python train.py --n_layer=14 --n_kv_head=1 --d_mlp=768 --vocab_size=2615 --attn_scale=0.125 --lr=0.00906 --beta1=0.93 --lr_head=0.00308 --schedule="cos" --batch_tokens=[8192, 16384, 32768] --seq_len=256 --doc_mask=false
MLP neurons of a small language model. Each row is named by its layer, matrix (up: input weights) and neuron, and shows model dimensions 0-159. Each number is 128 + 32 x the weight over its row's rms, rounded and kept within 0 to 255. Numbers have three digits each.
A block is one neuron, or neurons of one layer that tend to fire together. After each block is what it responds to, as a language model described it from the Wikipedia text at the highest values.

L9.up379:112100122124135141061169162103131107145151122079128149102162068155126108074134094140090141093160136107105159175161080166140176118125152105126135143126148133113101158131162118101143044161073172162199109081167150115064041128150076106105140141137155134169155098094119148121206105116095118106139141125122133135127094109128118167161146109127188139093107133131090088151106137100120180082187084102175120163134172140050090136135112177144161024109136151108108125159128112104138084129077100
Short word-internal pieces following a first letter or fragment, in names and other words, e.g. K-en-ya, curr-ic-ulum, Oh-i-o, 200-5.

L9.up286:137118107134163158097059085132158121116126171146153124101081158143150101137117135190107139076120115133105156129082146108110062095114132144138094095100112178099069109083117092198152140144130167131122088127163188129138153137102141068130160125109124095102174105154118143147120138106090187103136114096172134135139123072125105159140086081075041184121169122162140125094104169117154083148147163124147145133171185207070107147190160110118159120145118166172121072066122200149166113097159131
Mostly the full stop ending a paragraph or section just before a line break or heading, e.g. "Brazil.", "funeral."; also mid-word pieces like "ol" in Carolina.

L3.up274:156165087122111117173187139131118090119119140083144107132145140149130103127065090115084151057194074100136181087114101142143162165089151122111160162160099162085158136113194142122129095164174156116134122107160184023113100060107132167176100150086107117122119079093162105165094158110123090141115162130141104173137122147092103168087144123177144113165093089207141150122121086114142136137115176114121126109182073134137139124154140147100146120096100103115120115090074134106101072107139042
L3.up302:081124125179112114113169100154143142149141162137114207103158118141142072176124111139210203174200117072117089119078108068125108121145153132139102081130171117162160140125143114160100141122121124099138127133127121150137089180099065111130071048111078082171142133087118127128113181128139154167117142166081129169087131143141092119170165135140176147109029140142114100132109081114056099130122163159152127124119127143135115095143098118135140169102176075091172137159073122081096148111125097
L3.up485:064116126178102081054103125189146130145133193113137138117151146121168139122109125095083132120131072106114140097149113086156164108127119184123148125132083091123180125155163080070138123125150099115174161113149167136145086171103164162152108104154066164118152100176129099159037141173152122143131152169067112099139110130102136123097171136183121136075103191107119192018102170132181142130120110140150119122132089093175083127161103152164143126154110135094093179159102160150107112111150100
L3.up732:118137084089179126099133152179193149176133071090157130116170091116144150074102127140095153112152129145195128119069157096114097163075136080173120138135131067167124130120156128126101137102045178155149065105129147070101149122127150119131105175064093110116084137119109091143119178116130075105118145118087069216106091181138124125104162131140170097085140069122075136193131134115119127127124120122136176079134096163132105164076080137124094150108115094091161158130134156170127161179119103
The final pipe that closes a Wikipedia table row before the line break, as in election vote totals, sports stats and header rows.

L3.up209:072160123176187108168114171179117092167166108118157186080143114107168067051121053122123154100092128126054118115169139138217130152109121145142145195117150156112098148140095167130157150089147133117088114130080097097126139134127120057093103119143165180159111100157122114114127153102119093116212119068129132183156111107109130161168128143132147155090067129076113159163153101167164108110166180165140123132106161110166129141149130097093082103079108120119094159125147140098160121128089172
L3.up213:119211101110127113146139147172138073132126068155110152125127127086061126122193125092109089168103102105081066159156176135181141096062119158156109131115107121086137153076107159114163139131084102133145123141140122127055141122138127153186128120096106184154096115107141140086112125097162132193191135157126133093047125145103088162125130158174094171112117158104104054188059143139104110159057105191109094131119148097134145110153097120071113124131128161128148133129140159057111145087131116
L3.up354:117152053108162077113115122120126177101123113156155169099118187116122103112178132082106109120103169120173107165071061151089117095183157116154179091123166154171152153099156162151088117120176154180106172146161171110097152096147149118206117146153105160116114083151147102150105106091121135113122127145123088076085093142114094114151107142141123170134120181097079111151116201169156164133097113110150130139110186121121154120153187170165151112113073194112140110054161195153105076156113139
L3.up640:095134039131155082119158129131156118093155096126120147099049164100076082079084155091090115116124124119118110158125151101179092135186128128160170147084174123135127170142083173148124109104133114118081111186143102071109146118107130153147127160121107165102128120118149113093153139082106060143183108089179127162120118099116147129148107148125170108040096164044115137149089143199154172127119102088082146124118109071117091113172122127116068058095157149106096147151112152116156104151083166
Blank lines after a "= Name =" article title and "a" after is/was, just before a classifying description (American politician, a town); also table-row pipes.

L9.up96:126193060182181111122134134154122164137201102141148120152157084141160096149136178176114143104103132098096143071136115155152178150150140111171088167106116116105144149128209093130145182144153165136109069102089099123137163081130126140156038099076157125116185149133168128109139093136186132117165143117133138064117131113116117147087149101123144171180093099119098091180131100254127133095113150120118140092166139144183168147157136133126131080126185174143074153133122135108130125132121109
Second or middle word pieces inside split words, mostly proper names in tables and lists (Kiesew-et-ter, Pet-rov, M-ast-er), also comp-any, sec-ond.

L5.up155:113171200119086158107191174161089120155112095164102121108141084086116113080129112116106141159202113112122136108112195101169154136210132161120168137135129106155217139101103150104127114152132155146172126162122127175174101105125146129065094117088145137116107131196087156184119099110189146132164092119168160167101112103099121104191082126165093104128113110159081116097137174136069155126085112153096159160146122164146177151126193127139153065140124117138154139099170091088156113180154141
L5.up164:146120101198111070118088098117113169122134114131075138108094106098136110153154171116132200187126105127107132155127143145193102109141112117114089119127095191119180138191195154099127183141114090110156168110208099127160077072138081106070141120121143091068157089138104160118150062061196185094129101155120135133155134118134164127111084157056145119121101118132109178104084132134068108104143132143085109138116136095088104067131129139177124158111129145122159124103131138093177132191110145
L5.up230:178162117110180135080134172123096128118242123165115125104138163124087100121127183169110135061161071131126150081114126118163142094134121124121133174163125095116227210141167162162089147089142129146169080108149107098075103135141185145080097109081151126126091133101131156121145132161125154138126207144110150115156221132094139120099119153135071120093106131137121138075138097133143121097109126148148148099149161155102116131108170087144126084140114176082103136127146097087166133105111207
L5.up254:106177175081129097181132090143162137141148148121108131121157091154084133112119125077110128123110083192087067122087112115142187105137161112150092190120150120134144182148134132151152092078113076150096096130131147140152193065147178067135122111068135133141092102102155063140196097134103195133181127160091124096122102146086126095089116163141110121132053115157099137190101101137182088123082057102139143143125150063086143087165138123124140130120127154105136102136191162125115125158175166
L5.up279:125121163204067097151116105142074149155125158050100124145101133130151170109098185111106124151107156199120189093130129159137131186149150127134146152159130136104090112160178118089149169157095123077087101138078149157071175147128136067114091063004206121126118136165113135140119101144155145144185148128158103120138108161118122177171122124097118103147103093154113100110113105125149125137124110136124104131083150137139136091096148125156130063110081125151133198141187175106096120173172127
L5.up324:164177141143098097105195075112145107156109140163114167124083115132058144171131167148094100157140129184136089197087103168128086159118124175118101176141128193144161090149125158114140104088122158112095115122109163160055170151170101127061134142110154155105096087071106118170092100159098133113114128097110089063105129117161113134105107107092207153127104164167137119139116114103133132084090134204124188123127104129126123108143098109128127113156127176077165096155136077109159084191148055
L5.up363:118200157145126100147144102088154131165139156094158067084070134114118138076134175182065066144138123104143202070160065151102103138075161148146109126092110122165127108168166153149141155114124095077086080140023108103141127090134135109102112097131180139073106122124132143046124144116159190140148139132143168095127147134123151104128126127116157136110096126149121153141154102171122101134166161179134181130094125163171141111106114166153123114040168094128152158108155115176185084164150129
L5.up366:148142087088173115090073035120183154100125161140040102127113130151065124105147174203130143188131087080118106161115108098120133111108149094099092133149130138145089157146156153120091128181116099142130108127111128151141119165145143109088053115107188126134133103159120147168140132206158107179156165121133152083127134049089149095193142143189218134111097129102207152142125132111076133131098173133121149066100159111084097094127143158122147143150139156160118123107108124127149138152122137
L5.up383:089094103227130140108088081194104193156170099124205144164135144151160162159183118097170146166075095129117113055066122142151177180085121158068126137111082177078108148102142162170137076148112099152153139132114134147124118136138123127139093078158183113098104060150134103104176129116147121165128139153124174158146152159132099125159137186107164104133081157105200162131088139132106138171100133146104147119106150134129108054099094143141128110166126165154080111148159111125140144136101173
L5.up468:092142142160138075112147155113123204085128124100151135207139118183103173152092140191096110104164069117094112097108101142168072181179161137149158137078091131145094102115126149105166149135101107160104083079147113111149170123145175098109071135118113134122138129165156189175141159187149136156159120150144131184118110128060120109167143187118203097128122133149113106151096114163131111116224135100109130166112155161157145132073150099148089121124087077156073157147127141167123160174115179
L5.up479:102143080177177081104130118122067109153143128062156105103112080131057108138186140136095149140155125145119181133144158109147171119113121160098155075098110166129133112103152108146158134092158051086128111097080096138133082124189161168086089069157148129100139120183126162096129167157168124132126133194134130188194132167109161142135156128108099127107139183116106091084071128239155158074134105170078122159076134135115128119127096129159094138084089151174150112119115143122129164137087120
L5.up501:137140094165192112161140067131151105131092093129140100152144125097160166141139107106082143160160071141094088103198175136125176085130130039089075132128137163115123157088080142156137119097102198174117113143185115149147125105053153081148058142145181122145091069117109123114113105074128143099133099152172102124096079148135127174142056144150103178132136116134088093129076092135079097090074094103109124119111165143155195112114072111133133165153143143148153116122152126202119148121138133
L5.up606:143038107167079109185155134110148143129120140153114165190105057091104181102118157102164082117131187147161109084157099138151162135130115155106119127094141121142123110178148157177117203109140131115089129100153164160126170148115097109083115104170194116141155098133111127113107145078182115145162166181155096148182131072106128111132079197165129175136038083157145110118112091139177118094132117197128127122171149129134115083146146111164131116108077151097134129130101079085140086083096092
L5.up671:108069134186155165098131128125135099137120125121120078110167127170136148154130152143131132158148131149077121107127125090126154139126126101139098070151053100138159104133142116107153079104117139181087113086121161082113102135157100116143135106118148097137170114197096170139147130204136159154122134062124126128111122112148134113041078138099169061144142155083146161113083070173180109111121095161149198128068130136168149164112122119148083175121166170090094129119078164088135067116074231
L5.up688:102122150162064077168133137093177139138128106125121097127110098156062099125163146142101122189104109196075149070119125179176121173169140135122169138088143140183134151084180118118107080209108132125078125143144087150092117061157149126163133069065118148123082130189105124126106075141142150127128104182095147110149096080095110131113072194163118140141076164144141091144103167143126134111134111169117161058176115135099068090127160156125118150119071140121131098100167174102166144146134150
L5.up747:135119164129140132086063104108104198106110137151139137166088113151143109153179164103121151117093106148131149091071165098130116122082194125151096161127129165145098139151196139087101092099076159121116155134113152144104128147130176134196101110125098143156157109172134179070064117181124095078133114132118104162161086095198140139140163136096124043111108187089122112146107168172151147141177121162111104118108125108170128133202127127139107163143100153115110090141141112094255122168118140
Second word piece after a split-off capital letter at a word's start, strongest for W+inn in Winner, also St+and and P+ak; sometimes "of" in "As of [year]".

L5.up16:080184090080168105130132191139098101130150123098135121089176088104140124137145136095126146190161076151151155154140137103111075103142116158124159122110125117159162071127128145133100151091129126137175132132076145145132091165067152152125068082075141124108139066118111095153174129114142108124171118143102105130136096164146144154152107114146183136216072147094095182121156159154201164140183135148225138151152107081138181122147085107157129108137121108103129172061137194201155121124099121
L5.up99:091163069172132159116063117078120083148145104133088152124131144151149105156128144132110106117124152153166105093077146102069154103134150135112105134150099165100132117172110126126126159181095120168117067173125119143095199131144175116112151155148182125130130072098130075177112133145117104210153102124140100156119154176064145077110161146146120136165162103090199131158103177149095133091138157193145068157210109150106071119120079107123173070088127147136149158133172086170110188135118099
L5.up129:094112135129150127123165150156172198139129147147151183043118195089167076164141105093077112114163041104124154155127099110111133115095128132126124118172096084130173169150140120089123156129150123095159170096161122052159169121166191117109091159119078149108125106135138097151146103089068066154120091148059189141079068128131108107101137155122143110111104123091124100058104056137179098133119155142143107118146093163149132138101145108097118129155170079100099104094097116144126059117133106
L5.up130:091178105163119126078212129125125057092137097154143115167112072169116115150182142127086121168126109049167141121103108143153104117146110144210116134153146156133141119115152115096114134138102083164173132114143213092151085165076066063119103132136071095171083181109062139136114105148147177126170125192119102167141096115086134191134172135137176106129087138126135111159125143134130132133165110125152127135164081116157111140107133056063172126143175109136162133170182099153120133135115130
L5.up147:151079137093148142092201156142137138160164119191096086189107147145187135120185161109161120153179122147096161066085068108086123103091126120092132129108126149076142110137077160130152120100109187102085096181133136158149133116080152056095135164124077085133071117083170152099131096103159137175135147065147159160190127179091132140132091129133098106135171111119126148108183148135095126116165158117168101104096126123062165137058129085108159158081108140138169151093152100137179112124105137
L5.up198:123152123139167074120117075156151107108166097173113117088136194073134146140116135154138124113115087134125118141136119175125146133108156165129179138106110098198128148122084162099087113149075141146139182151125150113213118154114114073045153160138145060105132209088174151136057120097064145141068120077147189120140110128143118094132171132220131125120103134131123129148082164133129066155109126083136077130108124122108168075094114145124102109125135187141069154148138156109081107116104085
L5.up203:134142179147145118145143150135094112094190120178088148136040163084109085159114151099126177068164094160160127146120108094116128130116153158093144138164112115098162155136147122143122116175057099109148102103066215091074093117178111167117136146109147130165151112188164081137080143135164152148167100161138171141135110129065121118158122103182108122137120130161138126094111109162123138130157070146156111135142070128182102148203146163122131140120101116064113093089130114088120119177072033
L5.up209:214063076169155133131171083126069111085097127151114151114128113126150055171049148153158179131168123119158131119128146100125154104056220170114130156107138176089148139149135161145110139133140111118115148158149103116126148103189105080165100137168156162140124111108117116129111159147127133149118129059157182148148109116130122147125095125063181121102164070083160151129117115145182122182089132157098093097178060102146097134109132135078160191109146106146136145113084153076148109120064133
L5.up223:147142119160128074096148163071132164123165143131155068122066129114180088106111103158160154100150192082177122128105091098116129109148169227113107081092132125099191100125125111153157150105148099184122111128144137114120037126145159084084077129134109200162104099124112188086154140094056172123147125092149146116109076173113141129159141091100154099073114147108114199135095133115118179147140135142150107126165080178140092120146128144152168110103178098127167177125152153129127142094078123
L5.up303:104159141110151167089089141153175078157134114153121082072149158161142108162077120066143160105158171126142114099147139139068113119074104153111117115138122099106117179150137092143134119145131152151151125123098138114151047103143201087114134165179127139117088116165114186129087140132152125143118126132081081147089146096184168142188136099108201133120162066065150162159124125120112146106164051099141120147180130124126099152125093130174016135109129180120149074109093082131156146149076088
L5.up314:083147138136166120195141136185093182140145120125060104091155096128095153132113098107126144121099073088154146113108135073097105084108140124067102131149138122118085136111179107148137126127084094080143128131125183161143132122145167127058105122076112074127152141079113039147137097180098136143093096121101142208133128152142116156123202127192112102130108086176107142128161115084106121125161167180133129062126129062076133079134166168164137131089073155062160154125099134112128091085111115
L5.up349:121150123075182133136130094117175208144118072122101129097158079086153071153117136173165170183129092098142145085117120119088132127113102147155178112098121106106113070148122118102095117078096125127121098089144153071140103215167153052163104027117132121088118160186113097138124116118100140130104105110156073111106147159097104091119176140143136154116071104054121113133125080094073116141106136135142114141134098146113131129092098140101151054097202128086135134053116134143133103138138099
L5.up585:113151198149168106158126120199161144186159089177108125093051147094146115149118140108146195098183112077157166083123176164133088135139117128156155135116132162144111114141192122097100165145099140054196091084065194125142116135156156138082114108137146125110160174071096103157098169142133122152113124145098122153085122164128153141172168150136123018135138116115152140146178165152115130116128130198132120131173128147177090104147183132089162128136145109143119088139140136157133125100094064
L5.up614:121152066156136098125144103123183088167117102119170167067168180112145104184159196139111158125136100124162141151107131154152138121138149125147119164098071160124143118066094072141092160100079202156154138073138135157187120164091175118108066123083126147095112102137133071115083120163102117118097115105156110103152088133123161131144150123190158198141119164108086121102094146115169070117065088118128078108038174122186128113087088105093121158117110110106122126110136092150141100098179128
L5.up621:131125114117104116131079089121111123148148192119103123040115154111106079090046094154117140112111087071073126158121095090096193095154096144154068183108152092132148098124129121131101091117099140150129102143128179145082107133174169128139095081159163089123093153141135100095114160152065137150113134107070114125101143064093151069167125100171122105085114097097142180042112119081117150124129155144117122127128122220089161115118155176063114107096107117148155155091117101144162130083155089
L5.up650:114160134117146163131150104115167089134140121170152193133188107129182103118122122096125137119141101118140183079163173074105131083094149114116173129133119084138144119108163142125129171124162119099137130115112211122207071147203112127116102105136106031056100122167102157114177160148168139149056055147080122151101140145096103097107155153173121143120135116106118119124110160111164155137097141133141107122119104153099120134088171158156143107119107142101028151066085111151083071130132065
Closing pipe at the end of a wiki table row just before a line break, plus the == opening a new section heading after blank lines, like ==Cast==.

L3.up133:128072097147161118114056132107134121137141136126111136090159135116091182136121128115122084121150099119120160125170094158143124132112161153136148120119127202186141172125160190134178142176122112144168169109177124167194159137119088099112090089192224117188087124125121121100153149164113125168115117161137146118155086081131136152161152110071188136158140047175158118123141142081051120098216141162137124109138117110145156114128136107182154094112132133148123090114135106126118140073223098
L3.up245:212121162144149141190108115129158117128098158116131101149129080087104151144186079110136169087101100088053134122116178184157106150107177119125116129098126157099110125147195153055172137115140114133156177128160142145115150146135109059064127111169126189022128144104121107148176091158137119139135151140114135138157194115171134144185112146130132113167154106137168122095107160086121139160147129140161182110156079070150116096171089167116164106116126175057150164096128118119117087175121110
L3.up314:181052156163153071139111134160127083162181135152107126147157082109089130119082138072135129148148116091112104113150114133138118129091134158119124114122089151139119153157154168102163228156149156152111081114058175133156125104136088135093127070144139148172141104155127110166155175215152170152179132127115147168144124125152113099152160113105191123120156153088091094170154094147126112080192114206138154137118182125178146099128115070143148104165160171034138117071152130138128103139125110
L3.up579:076139183130195109143120123105118122157094151124097156098126137131061070143142169163165142152138103076170096124102104158181078124120154168112174138111183109135152120183169146089148155129218139184162132077130108118150118081148112107097155081216143164104090189103107095134058147171121094166133120108097096171119134186061112175141147100088165096108074146072103115176119125114090173134119116160143082120080114156136120121122082127114115065108164124114129114138105151114150130132101112
Relative and demonstrative words that begin a clause, such as that, which, who, and sentence-initial This, especially the "at" piece of a split "Th|at" in song titles.

L5.up7:106116131144188126162215085130095082089175151138157134102105106173084167080139156140169130139127128118173193157092099111104143116106134169069110126075108109144082175149144161155120069099098142143109173170119098157133156084138084182125145129165126161051149141117099070091127106148113162159104155144140191105121097099166060160162069121161168081155104085123144133124107092168144149096178127123134151106152135125093049083152122114091097126137137136120111071121124113106138197069117119
L5.up54:184163108059119161114067186195145099097205098140134144152079129148165140132151093084105132114142146084109118136198178065146137128124091147110178183119132137126122164140175169090115131170150123166098091133121095067155133116121153113081131119116140207096115120126098137107116136102178180162136145167069124168094140161114145104119095153115129078136158148185132152090082120158144155116191106070137108107095117142162113112145145164125163134089155131143130045112068080102083144151084115
L5.up101:133120116209125060090133179106174081140112066121124155140175108130104095095153159107124083102162111043179183166043119118151098145137153154110178085106113128116101144173104132104087159114127191139134189119100123079088103101147076133144174165174077155103115111127097137122126136098104159128158127157122169086114129117149112137136123134156151123114107144125198063091131075136120161101118064112154120082184167094093132129151149125163139083148111145148088140143163121086201085165111105
L5.up157:100173080095149133111129185098159088149100096143138167154105129197088107170148072079120110133115086119132172158076130102172107125144142121119105106127151044122138149208142122102078092085102139124150194053192141147111143149139131149150133163145121156116179088139121094141163101056156128121143126068141071125121114141154139087148090185182125161133080139185134076133115068147109171165102160092126130152113117100135150103161103156167150143169124174106160067127123113113164075161166109
L5.up185:110171126115167114089154104076129187108132128120081121131110100085091133113092082112173132086189129115122164145139094125160134111113171137121161115124158109163152154117141198126160087115083124111131093103124117137174095111181154172131159154101072101114052152152087119113155135156152145123206125195122111193092140120197085170076127066172175108152151126134108172143154079134090185069091150114126114141151100122119097161074115138122178160134107186144099117062120161091131172144073109
L5.up213:154139088076119036068138127120138094150107163107164113110113088134133126162174121076096138097157151099162139157111116145120080130150164117183187156129096062095142160109100148075111115098136137099090171140129141123169142134106088152152134088098138150126080142106091099042089103110174101118177114127122096140138115129121126123127141172161134118048180208166151129099103119196108205096164146160084145150142055157140146113151123189111138155169128185119134105177172127155123141165119164
L5.up232:117137159167143039153146154166130152125136089107104104110119154119119141114110111096126149136157046130074141146131171110123132064127127149084139169170175055138125115115107145154145124143119174144182111123143101112035093123153147175100116134083123196150074057212182095111157108107123165144107128092060136139127106145151132099117054155163144095122116112139053131089113120060135127088132121158134139101113131096208086133168143105129124064118149169153129085134100102097130134163112143
L5.up240:149137109101152146107152130116142111148156077135104133105162187169156103152177148138179081147200205118143110123158110075119129092200113126149097115088156132142166155108091145117133123060122157139039154109097182116141100095111147149144108115125155076150074044126142190178128133096135089140118127092094105156181137132086153185151108147156123137192155094128059093156083121167156174121108154132107128077073127096127122110163179156126087103087120128095145101115106108145141088198113131
L5.up444:152171145131180091110054076146096173094154143148151121072158143135112094118093125109143139122218086107045124161125104128083098121146159125101141117119213138135150113113113124164185110113116105110114166078112099131084127088124109113115116135136118157091107108134152143215128076132073129147162112184125146094088126074141089137111084137130166076142196107173112130119099067140148138122116119118137106119155078087160111059184126116139096140150150194168166156104162111141150092192079133
L5.up457:165132124125154087146163163084178086099128071122130157109131156140108093087123125097192154132157171066090133146117099070153131107118092150159184102116121126082184183113159150121164136099154131140107136124080128143127096202113109180160140112094083180075061082129128094107119102105150114150198119160104133102058150157086077117127180179157122097173123141124126154082070127183126141142146141109161091107151130176150086112160151111160124142151096194135142101092105097079173066135096148
L5.up461:149128129122186118091129112068046132167106166154182127139121167115106102109133151135122162122163108140129175140064158110106073140154105184101137095154092074095182096110188128141151125137100132178120140156046147156153149170081105120107144102163165163133140127104156136123082098136183102129152126166136184149081116150189168179104122128112130135146122134109121218082128151147176097144183117119169120089062102164148120132141158175187076202120064158128108105161117123107151110134138106
L5.up470:117130154177138105143187135158140137173184157003112139167142107103146096130120143188165100107110111119071104125095154128135137122133133154134115115093145159149158209146166142159193147161134158152189174189124074150061091150158146111131052115111094149101090115096127133112133098137105150196137093120146137104074088118142111107104117147109113118145050073088142132122164144138118128096048106142085152082123163140132116131168099146109143161130150194091123186135097123091162119109123110
L5.up631:095108091134165046052144108136130132159167079080137114131060098117064123139117167178144147120090102068109142097102091078086137094138122137175136108124122120167132139163148113123102124153135164176136153156127124129099123132206159137073149103112127117169052093149112106112140102088133065171139118180112167103143208107136098112139141181091086155103124171157179104194083139097113122114158098136094146152163100125128139078149157105091113155135124131120090095070177166155163084176141089
L5.up637:163125105112140183065125115152137116139145024108166153135083134181024091146193139129144058200123095100109071134120104091069152148160114139100127133130143107080160175104179152167104133135110161156124112143128157121167124157136106151141080104145122145100120131133164089183192155138126138176170147136101140141100104138124119155142183196156119149110166110126134089128096107122131140104183193104125136176158121174113096132166108186129172126077177190124143106110117180112098130132143142
L5.up712:152190105160184089127134166080146147115117091198151123106126158128093117120158160148125149084095102110110089135114136130144099116173113125129156134140155117161152133136142170120107104064102089112147129113168129110172079075123128118112128061107120173147054151088126130126145092092130177151151133148044174105112088128140134204091106063144108148131145131138117067089118067108116107141111096126104139101137072121113180114160188130136132162121097164071100163089148070080191103165052064
L5.up734:105084090139144112142126131144142148159147154075182180122156093126095065130139129130151145093144125138151100082112141102137085121148174170088164115093128131048166208157195164128105132101140119148101178119163084081144122129139100145167085133127120193100139117161094155166188113173173107162121128193135132179152120108101162158067093169153157172127150159093126199119147082095083133137096152149105136150127119122095123145175097025122139149142069170073179126154127095111104115137129137
Second word piece of a word split after its first letter, mostly B/b, F, T or G, in names and ordinary words, e.g. b|ig|gest, B|re|wer, F|re|eman.